Part of a small language model's weights.
Size: 12 layers, width 256, 8 heads of 64, vocabulary 4096, 15M parameters.
Architecture: LayerNorm before each block, learned positions, biases.
Training: a variant of Adam for these matrices, 737M tokens, 5623 steps.
MLP neurons of a small language model. Each row is named by its layer, matrix (up: input weights; down: output weights) and neuron, and shows model dimensions 64-191. Each number is 128 + 32 x the weight over its row's rms, rounded and kept within 0 to 255. Numbers have three digits each.
After each neuron's rows, "fires in" lists the words (lower case) most often at its 100 highest values on Wikipedia text that the model never trained on.

L4.up282:145121113214084062079085030152046144149158207179151153097092134129127118118188101049157152149135094098115133123155110125151131136090123162178121180092119142134159113119115150146094079058096111151079126159169117177145154245101147099109165110095101129136105096128129132077116084184108140164152117127119121091132132137142142173138150169178106150134040134134145088110079103139131151129062
L4.down282:072133136078149119159176109040123093165192103183065099151143134157137166167127088112105175081165130158112108154133154120078169111134128159150143159143134167105148127119109099112160134114144113074097152145113160088179122054123085119136064146128109163186241150180132115152129131105134138190129178195184151156110147157107079165150138107110118099123117150153179144045134141149098099091148
fires in: "he", "she", "however"

L3.up45:142072093098179059164149148162136131129133152124130200119128164154116163086162126128110068078136125111132101130133111122093127133147151132071099120122187083157114125118121084124116102106137142083116120132117075165174101161116133078142158123134113126120142182085124099188116139118106163083114140109142128189148104103112161085121149126130041145139179115220114194037082175147166125150089
L3.down45:142217170104067147103159138069114146084142133110139109121092129148116079151059118106113171197131119135122167124122183109183114108072109136140138119155101134096107146127100219119126139127099066184150106132112124078049148120152114166095110136073160135134117121129128146147155109125099106172113111118110120044116151163136089145113101114087132104124113146075141115198133106153121126112217
fires in: "appointed", "runs", "side", "way", "elected"

L5.up403:122126056117149143127161128111133131129131103099134124113142072126150151127151094135084122040102118103162130031156125143102121186140133141114164122146180113105144137114102110135101083178150109090120101128150160110022156104140096127099238137085067122177119177145065105140133093062052125146146141160170099107136112148105097154166124112148154133177162135192099098112129168164110088131142
L5.down403:119100138111163102117079182115149111173091063139126099156136117096107088105102107178079081155168174172097119145116151144182088168148100131188107134125071083111098141102112123083189142104127131082121111081066057082121181114172174158135089132103117109095109129121183110090134110126127091144120176153164189079133181082148126072099083117100091059138117114101104115104143106128096161202184
fires in: "the", "g", "f", "file"

L5.up411:133130056191118201115130107161091105096146167112105193083159156105053138128151142106171072151136157139149119162159123106121135085120056122112140185140066130091159210127120158125133134056148121168126106084147191131129127076130149138137180110122112143118106098170099047115147179157150081104126092097164162068080155130141118112181089153176094110160077123099118068159138096143138126144108
L5.down411:115170058108138055079122153080207145122104079107137082114096105134180127127099102158086204114110129104125143049146103140089082090161141128132132100098132160183116123149158175154152107188140106131150156148094089105157140202129151128110117124156126146101094152122139198073125114147084142159131148106119141173211127158131156113132233136114184140081138121132105117096128150149136079127175
fires in: "but", "they", "the", "and", "announced", "have"

L6.up330:134033127123128156137164155209092138124087121124063146120169164121086069101160158151160101133085147081120101161167109167112103106113128151161146140141096169131183152164116119123118074102128138146059102168134159188207170106112085162154149136126148162138148183128076134117163120123143100179185127107147110105141147166083169094146173157078100120186135177146112119100165137130115121198158
L6.down330:114159141139127144103125091063166145108217110131106129078078071123141143141094110168136183172173100182125166111159157124159128153181159139111108134144127120150092110188122107149106144173094095125202087146115072030129093120162165088118095136112106114178128121115137134153107139130121121141109152122140125183126136134130094123087130118115188148116134086139145137160114127154107104080038
fires in: "to", "towards"

L6.up463:119136130154102104150086147118177120145090139136117143089124014105146160130088160092146106184136150144152135131136163141119089124209124154046129079076116194130152158105130175105139121150207128078133084177115087170134150126124173100134165113104159179133140143166105163186108117113112061117151129128106075203111154143135083099118117137139088074141133128127128097068149141233166141128144
L6.down463:133092163074133134163124110168109146140183124104115142131112177136057103046131099125121118096130082139140096166138184106106179153069092160181042163124149110146091125022151072078141124143073107212132122131141166098154112167086133119170129150162145088079123136078131111074188158088104170108161166199117131103130157065126165098129095161155152117146088149146154202120121120101043188202115
fires in: "in", "international"

L7.up642:095081126176151204123127182129063089117098123119149119089150142085178118136117120115172130134117130112056167185149133196086126152142137117118128133119209188136181159135041055125155116119113117130098120176119137106149135143130173113136109082113165112151156112113095227148114098125110111169155155099102106119146098172161093105117175100117088108090142126167108185135093129112100146165111
L7.down642:109170123131072089126139133141107148112118097134117190058127107130099138092102166158111146078074161165205116089171122107154152134073141134093120100125110161104132118149164193126093115111117174066120130172145156152177131155133103165145100170122122146088095135096143082170123132087148163133061088081159111124154135115191215130093132169211098105113136133138156084149122149127171143116139
fires in: "of", "the", "from"

L4.up513:135129092132186057135108144140115152179058149071099138069172116162144095087135141156103133109087129112094164148153152129073150091132104110136116188030116126148157151133155130119109134125136122165062096160178156165173105174121091173121135130122149084074145118151079175121087157132125137152135086102164160143144133160117153140081107106089080103155094180146093149101139136128120161167126
L4.down513:195110153176079127128165147070144055108183092154076163151108158088130159140121119067159166147146137121103141148131142101161124112184131117112165089163104103121131111164092161134159091152159160105179140158124130076099124120119142108099099142123137175169138093101146111115181088072169087099145150152131092172138129103179135089166175118161144142129150081139126082163073148110150118093091
fires in: "he", "she", "weichel", "while", "william"

L3.up813:169145218072126081166143156128080136107182097172041154126092165143150107083132140104134117119124170152139118163129103141124161115109118151113143049149175136160141137134110090118158184058120106143133093161171134131170101117128105068160118137037038146132102155132128129097175138134083116123137101152114065111141113166134070128151120145121065145166233131163131147122045143122078077138128
L3.down813:129073001129126121120162100134149139141094130128147111173153126101128150148115112138140132118119099092117124111098217094115070155152161151157124176077100116078147132174132137106089149194177174135086189119137123124050150143132139151085113118151164099102189133140137136161105150116181155152120136155177146179110153059137136130154144123139183108075103172136143130168143113111165113181121
fires in: "gotha", "training", "both", "either", "personal", "species"

L5.up731:144139112104080098118150098197083121153199150144120134169088142139108098096114176170118156150117097096120094105103103128093120134117090157080143106132152161137194121127095157124144156085168122076127119112151140147149113087116081150105147119119185148119088165107132121115115147173178118172137075060103109157153136152106136107085189124128141134135161149112143085125061202105175050100135
L5.down731:099050140145166112101152114071131184098051142125164134104094117176158112151132146120157189109142118136119141079145141172189084127103094074109140134094132080108152131111188121139130069115121138162170167115099107146174122140143139132181136131148099129122140127171145120088147158166062124140119158114109109143085111100143100101175134136126052152101132097153119129117142125150101134124119
fires in: "the", "on", "of", "to"

L6.up823:136087109135103161102081076202094218106068134080137135102149136098221177126147179127222099142094150079169123115188176130153068154187119140107072088134113129174115179121129155163134125099096118130109100175125104132094101147163078144149145158115137134118123112170159154142144135177151067175084131056103033160105135132144143099124092164178148175136094100145105125094167122136132093161112
L6.down823:129133132096126113117132080170148188124166126065185170154127105101098164084131049140144129093124106122121156154154145133138125102122088072105161131129142116152136134113140102175124098147125057151167140105121122139136196117130136197153113102150178128153101134145119160088166122114101165154099156157111165113043119108123119107134162192130124107156100092088138117166118089157141123153141
fires in: "a", "there", "under"

L6.up549:144142112135162130084142156178100145137085116189114149055166103154208117086153158066187114166052099090168091124152110132179113116179178140123149147110112090122155103141137135153062093149143126110130114136122117156139152179122075120157135131076128141101073143163109109155113096124108104121120101067112127121137095119179162056121149123255122158165077136197172074142123116072158162116116
L6.down549:134101127147073192149183135130128084169117123115189135132132137126115152116121155128163111133089190102096117156126114167115133075124133076121157126146109122122128118093143075083116111162164207125098137178147130197068092079145112154121127115124162160095127141131097153162110120132194127176139096072100136159122117138125132152121122160125112131115148094108113104198118114126175125148120
fires in: "stated", "said", "wrote", "announced", "described"

L3.up875:143140123153117121082179119119194134091118085052151145124141113166157141111129125155174103134084122138159131184127148124119148145098112071103113133114126199128126153136061125137154107153134153117154116193129122149162126172097115108142124145137210122093108113099106183118121134129099138194089088140181009089154099135142168091088122135098113157142072149058157107045086146135123105097116
L3.down875:130106092130150116151097155152135159141118173161080163112115161090084139136166127125055137112161158158079129116131079155151108104173161187107126110133154106137120078130184153117107145139097110122065115123122135113081104087087143109106147130149073136182133176147157091153168097155106127138150129121073226142112211120104088123145161118132115086108128133199086124149108139120102106125124
fires in: "political", "military", "summer", "financial", "territory", "where"

L4.up507:120091112129193127106048125097212123125137100097139075113186070135169078126183178134195108140124151138111122186148100157078166089142099053086124122116101084135122107112157143107117102176179136144140106122121121145128103143136145065170175087066157119106096117133109150184080125143124100152174128068082115152089160142197114090097170126144109137153141062109098087161110084137142077164079
L4.down507:117159184124145140142152191120047128120178161135078152142148195124083124126119153163116104116138104147087099105148151101136119154130114129143108124143129194138138140112142102149105161056107187120070166162162160132140177078122137145064058177119095078129195106124130164119098142138109143077110154160156125111132147113084165139127110162099130147111094153098138146164133217114119139118141
fires in: "and"

L4.up206:152090133134163093060099116199123156125075105098174153068169106134112136111170133122165119123083148108124174148119064097182175151122163114099169170129153076138183170145109158127157098129132125128129139160125113172125167173114167117116148101097137133094080132093111143146127132177125087138141108057071031080148188162144175101064132141136086121162161117127109134135070125134131169155108
L4.down206:106158156116146105094172161086167140112106169100150105080085125109091112136147121138146160175023150118088126102171145081100124117170083107128093116126031106131179096137077074130122144093118146084137155164107105139140120117142146182129124099154163117131162187132113132100096141136136134192063136115112113169095128105088131099109125140104143083116166138083064198189208147159149137167152
fires in: "in", "on", "during", "from", "by"

L6.up891:150079153128103110141091134162153097185101166139119077121127152149148148117155159139147143122124133089139113137133132088150129131128089128133150109098168168120155133117131057136127098137150125152121112145113183096145096106141136123149125147140079119088171123116135131097173072139110122123112084149094116160168128136200098128184138189141171139122080132110083148114120113156153094124144
L6.down891:155108101104162143169154162116153120111176050138099172141141042062133142115135111112117089095152150159121181125170115205114163128098151090092132166142111109139101091109117170130136120166119080140110178109151075108071149120187169113083176142122170088100110107134161123157160161082124103082104150116077119158110137076146175131105150136105110110152135205128174050126109144077088122122151
fires in: "a", "according", "at"

L5.up78:106112104155110121127125161131134155176142160131157141101149148131116106185106122087122082098194093119146112143143079104127120156081137089159189127179107163118177168086111154120113134129145117073112102158118139120090101101162082116137163073135187164147069134151147136171149114159098091167140128130127113124132149136145061142208167154084096149158189121134125105167190082177122096093140
L5.down78:132127137126090134152121169113132118096124062068124107158099179080117160110167148117142125126107126099146104118123110137078111081163109126100090084073132093147111136105149127121086114162138205182087164149164118148095128199089155158115135121166166087123122151155029173138143102120159146087109144084121102098146131128096165081050118161192136112138077122074160102141103193162160153161153
fires in: "of", "all", "on", "least"

L4.up503:123148116095154175079172082070133117082180103126108158050138191135134137129116127137103174169147162128164182119161137160038147115165117137093167101103123120108107113130114107135136099100215131125130115156095160165124090152104140155159104106094120165137134149101085100085088154102089101077151173129148105128150145141136087055075166140180144092119134128137114122087098140134107095066043
L4.down503:138142132113148183142104151196140160119070139094112095131122073140120111149151118156101120103081203089107131134129108097074128100056094156086115110134188148113145144097108112133105100164136129101123117155117097083131109086157177094122154121073143059119104114149131035120113106110059159097140138086153165124150155160116154142137133068133118140127133173097184084034190103108130104108183
fires in: "and", "formal", "informal", "publication"

L3.up605:111125158121130145102158120128112135115096058072045103137079147126128050121144117134165157125149170167137120172131123202102154129104136148103094081134166136134119118136053149138098129091118089077156107176190186131125068183158111120144142141065083141075104131137109127247207118123052099179150162151145119087181120152168136094148142146086023145132113085153144138116001146128108146156140
L3.down605:106100085089132092146164129123140125141180166180163138126115119124121118107075148106095088152070081091100120098127148121175069109145120131162143135096134146141202136173182081064153107168177201108110146128113112141154171112106158048107109098132136103171145143161114144122114131126148194115108153148099174166099121096077080116110122079100200080137087141115099135074123145116119111122103
fires in: "york", "london", "and", "party", "candidate"

L7.up100:191155114123127072120134115098138136117070080166142131162164048145199075118129156091125116155122202164103116124125158148082131144179093156167130083172171105113157110192085141143186105150117136171115110089160154106105186083134085098075164099109120082106109125119151110155166125187095077114163102101132139148121189119119091121151101136116127167121121129158115117111135148072102087150120
L7.down100:037104144166132172147154162142147094165162134121087068116108188145086178147101117176135077105105121127154109091139105131097101137139151120116134120114112149200126133056190128177100121137142119149164160161081129176126112139124131076181090125116096193137128107162092118093148137131142177138146135143094104131111078137158148144119088110163096050112106104063164138143109108188118101096133
fires in: "a", "goals", "incumbent", "an", "for", "regent"

L5.up121:125134124095133112090142105079166107179124101067061157079201174102091151111101151168116139118131152140143165123132078140102129145141101142130157057149158084122141102115045131133148165156128124119156100062119109180105130125131059192142141137099097145154117161149117165137160167145096117098125151185161148092146176154111099130125167177156132102154150096156107118169085149171158082088095
L5.down121:117107156093158083188174113151107119059103142147171175121163127145145117140116119138088147163079179133074118133108150191128133125163143099120153103146179113099125128134113154129171058098135097096156138083102164095182062115189168042123095132162143170097089122105170158085130095128173173122134137134094101106130173122102153141146127097110097088098139198081161121038099159133141112155108
fires in: "and", "the", "to", "of"

L6.up338:137111110162130041100094152213149198169129152101134192128119146113118120142192106077151093127119170109164114173128112117168081134106088114138140098143113109097134136109138108175114101075123137058100126082069102093118134141138044127197112151088124140100134124156100156145090091124092160146164101119112162128090123103163148148174133121138134163142106128135169125155119072114153121147125
L6.down338:087173155149141166112161110075135097122137080091116114086105089112141122093132114098155149109098144150122155119136119117083160082192120065171155165103115128164110088158126141125151160115144145108116148112155155139153173140120166144112133079185109143144087151132086157162127104192109097075091207122157105132113128121122090091075172180129094154141109083069123083152140250130161082126108
fires in: "the", "most"

L4.up701:180113149131177119122156091108108134156122124138094127148095109193148147114145126128133098081088150129107119196131119097149112083106126082091097103100091206136144113141162160109146085128105123168112127079110173107188126161154088100138075141154142095117120126046110088164128151219121192173225202141111089153130122132127162104084155145147144161127075116093105155159119174106078099152128
L4.down701:076146109073072108160106160073180115140133116106177144112124132071136095164118145117160098139150140098119157115105105135104145143158074140188178108131134190164141091104079118147111174109162116118133136116113045119128129141120146111151166125099085170132129167174182178117103102147148138107083136089148122078115094098134101125155121156073173069119163121189125164091125076136119136152127
fires in: "election", "votes", "considered", "to", "goals"

L5.up123:118153137121095211050127138160161127166118114133075156108188072139120114102165112119159141159074144090173127217128125181138128090156154136111136083135152128123156094152149151111081101085109122199116150105115145199185127166100066138139128155123116106102165114080165143141184100148151098136134128135116121150156138141044139136088134167165113105176111098132105110155065151169099153079119
L5.down123:141127142166154102109146160132088067083117213065110127096098165098133145077166128131123178130132149148073115101165115101091104103167137155098208147094077160132110148139125115147118226151154133102179123119149139149131136091059091155128121123144153135113079187172075134133089103035132126133107143114155105118121147066141109119102155127137174106130181107123126109112141148130171143182165
fires in: "which", "who", "its", "represents", "when"

L7.up283:151131135142149136115092178148159145105147109103125126135145096128149132128141121127083152099163140101115091123127154142090184129110105082123077062137092173121149139122190097101123149146131121114092040178216146208168154122140158140152105099152146119133123125160128082122115107125090170145147129087134167149131110147145089126104117124076144153101093129159114111150141106153141144064133
L7.down283:128145123094117122130147111120105104098067161148138120126108112104107146052132158108171089093112125127109246122167076147124114112096138153076136182153148145103129041153130154155079154110141069127155120104112148137111149117104151146115129157159078103089087125141100084128100111091129093157172160182088099106145119123141180149165118089126109121144087099105150142112107125120152112135141
fires in: "who", "software", "behind"

L6.up375:114145088121144108132104081133124147169170133132119167145111080144107111089143112099151131165178169122157128135132106161087162109154114093092156130104164098137147123115175112111117103092124119121116100110136110119129168172163159104172156088126078143140096093136127137135118079136134101189135119079127146101125095182142129139101162160151146138156112199148142085200113115156140044100205
L6.down375:164064166202120123142152146139148067134087116155125071119102182148111151145182161099096149082128077143062118140126164100119100146087122142128205096137091142169158104175052187138178140115200164063131159154092157107114068123069151132136098094139156102076105125101115107153106177117097135086115160085145103168123169100153144160173161084112105130118105090168081144064176133090118174127108
fires in: "the", "he", "who", "which"

L4.up265:095052087120097125190103100128087106145119198095142204051117082146062088142152136114090124097171146076141065177153136118116131130140086094126168201141085133098146122154092148139148079085119126118098124229089138172174167156135092136097071096118135212145130138163113113155103142156197143227108097137112129124135060110137132089136163139126112111169120072081143057139126114154109088149095
L4.down265:167133150070164126167105122105198162131101153176107157135177115136129127171100167091077096140068104125145166105140108165154173125158124119127152137113163075103153115190071098153088076145095127144112167147138108133109096211133130175137086158131135095134135131118120138109093118082146167076104138119126179160116102165089115134094076113135113098146099089172165125113145162130160091139100
fires in: "with", "to", "having", "left"

L4.up29:180108159174120067148094121135116128157087041151120097103085136141106128057113139115117068115056125098109229093121159096135114129194176179065131137096111059110156135112131129116149115178165125117127116186141131152199106143159085095130227072146162106083105147150161139119188140176060114153113082109117099167128145094083120101110137137102085160195099120083143201102134121132096127127130
L4.down29:119113121147032150149122123163111098118162121135165157095073080149106127156169098142134108102165118100101152108146120097083171146123077127092139158138154172130141110136135140129132112141144111203164145109117098080063132100079183096131112134128135156152120109141062168122092103095180115054120154061130121124142115107141162118115106121169085123109238094087159102128156172103122123160152
fires in: "in", "of", "people", "for", "on", "tianmu"

L3.up199:095136173055139145117151177158099145126091051097039208101137142121182126082118133124127070129107142173148157145115111161114123108147122102115131096083166148130123086181124150136095104039106090130099159095194118160170126166141104129136142128056145112114129145114131104176178126121133126134084096106129081127161115141099156117102145140145177136132110112146086089076026173143146162195152
L3.down199:134120102130128100126143071071146101123130158125162075153107108130092131132134075142097125131156149042080070117171162101100077137090151157129127123215114122159148184146115136096124141183142127078212077135075129070072133108131153107079115119150114169128145101147128137149101127097092139133124120123118154090107126073100122115118115106164096147097096137122186130182177108123143095119066
fires in: "life", "along", "history", "countries", "assembly"

L6.up298:198119122154111167133097143153167061108129086146127153072136101166150203113149147155170163155070148121107183123123170083142113130208138105098131104083156131126178126125118103096126109120098139146118136133070081065144138112117096140105128127070146117159150220150130170137131175155133095143159152070103143119098111140165142103190130150132139186182172132096096125131151137098186123152135
L6.down298:055160086065133082129122198162157209136049149141145131117124152081092065131135083120145087118159121112165108112166093149114189158085133145107139119153135129094186151125111138134123151185137101076131099083148110195097130173193097130125138086159111141115073088093147108137217152101144123170110119159121121102166183130071128149091132110111161061101139091142101104117090130172094159145125
fires in: "a", "to", "on"

L7.up874:161117084109139128040167156183128187117153093117095168135125106176161091085139131128175125157148128150192073142149126172169141139121135133138145123059117125095117139158134143127176169132110110147157178141153125131099098126147111093111127108112137174080076123124139160092143123123130015182151115116120102118138155115138160118104134091090115145163154176117152124160130135141131117121074
L7.down874:079141119134085095141137104123143140168118119159190097116074124099134121151167112135123149087148168123182076107122164158112187145136097130158103189108165169093054107113116128207097134123112151121150097154132089146123197146113126142136161090167129075149085130134071154104132112103098097158112173087143084193149138151173020118142114088146125124078128110108143128109162156130114119192103
fires in: "to"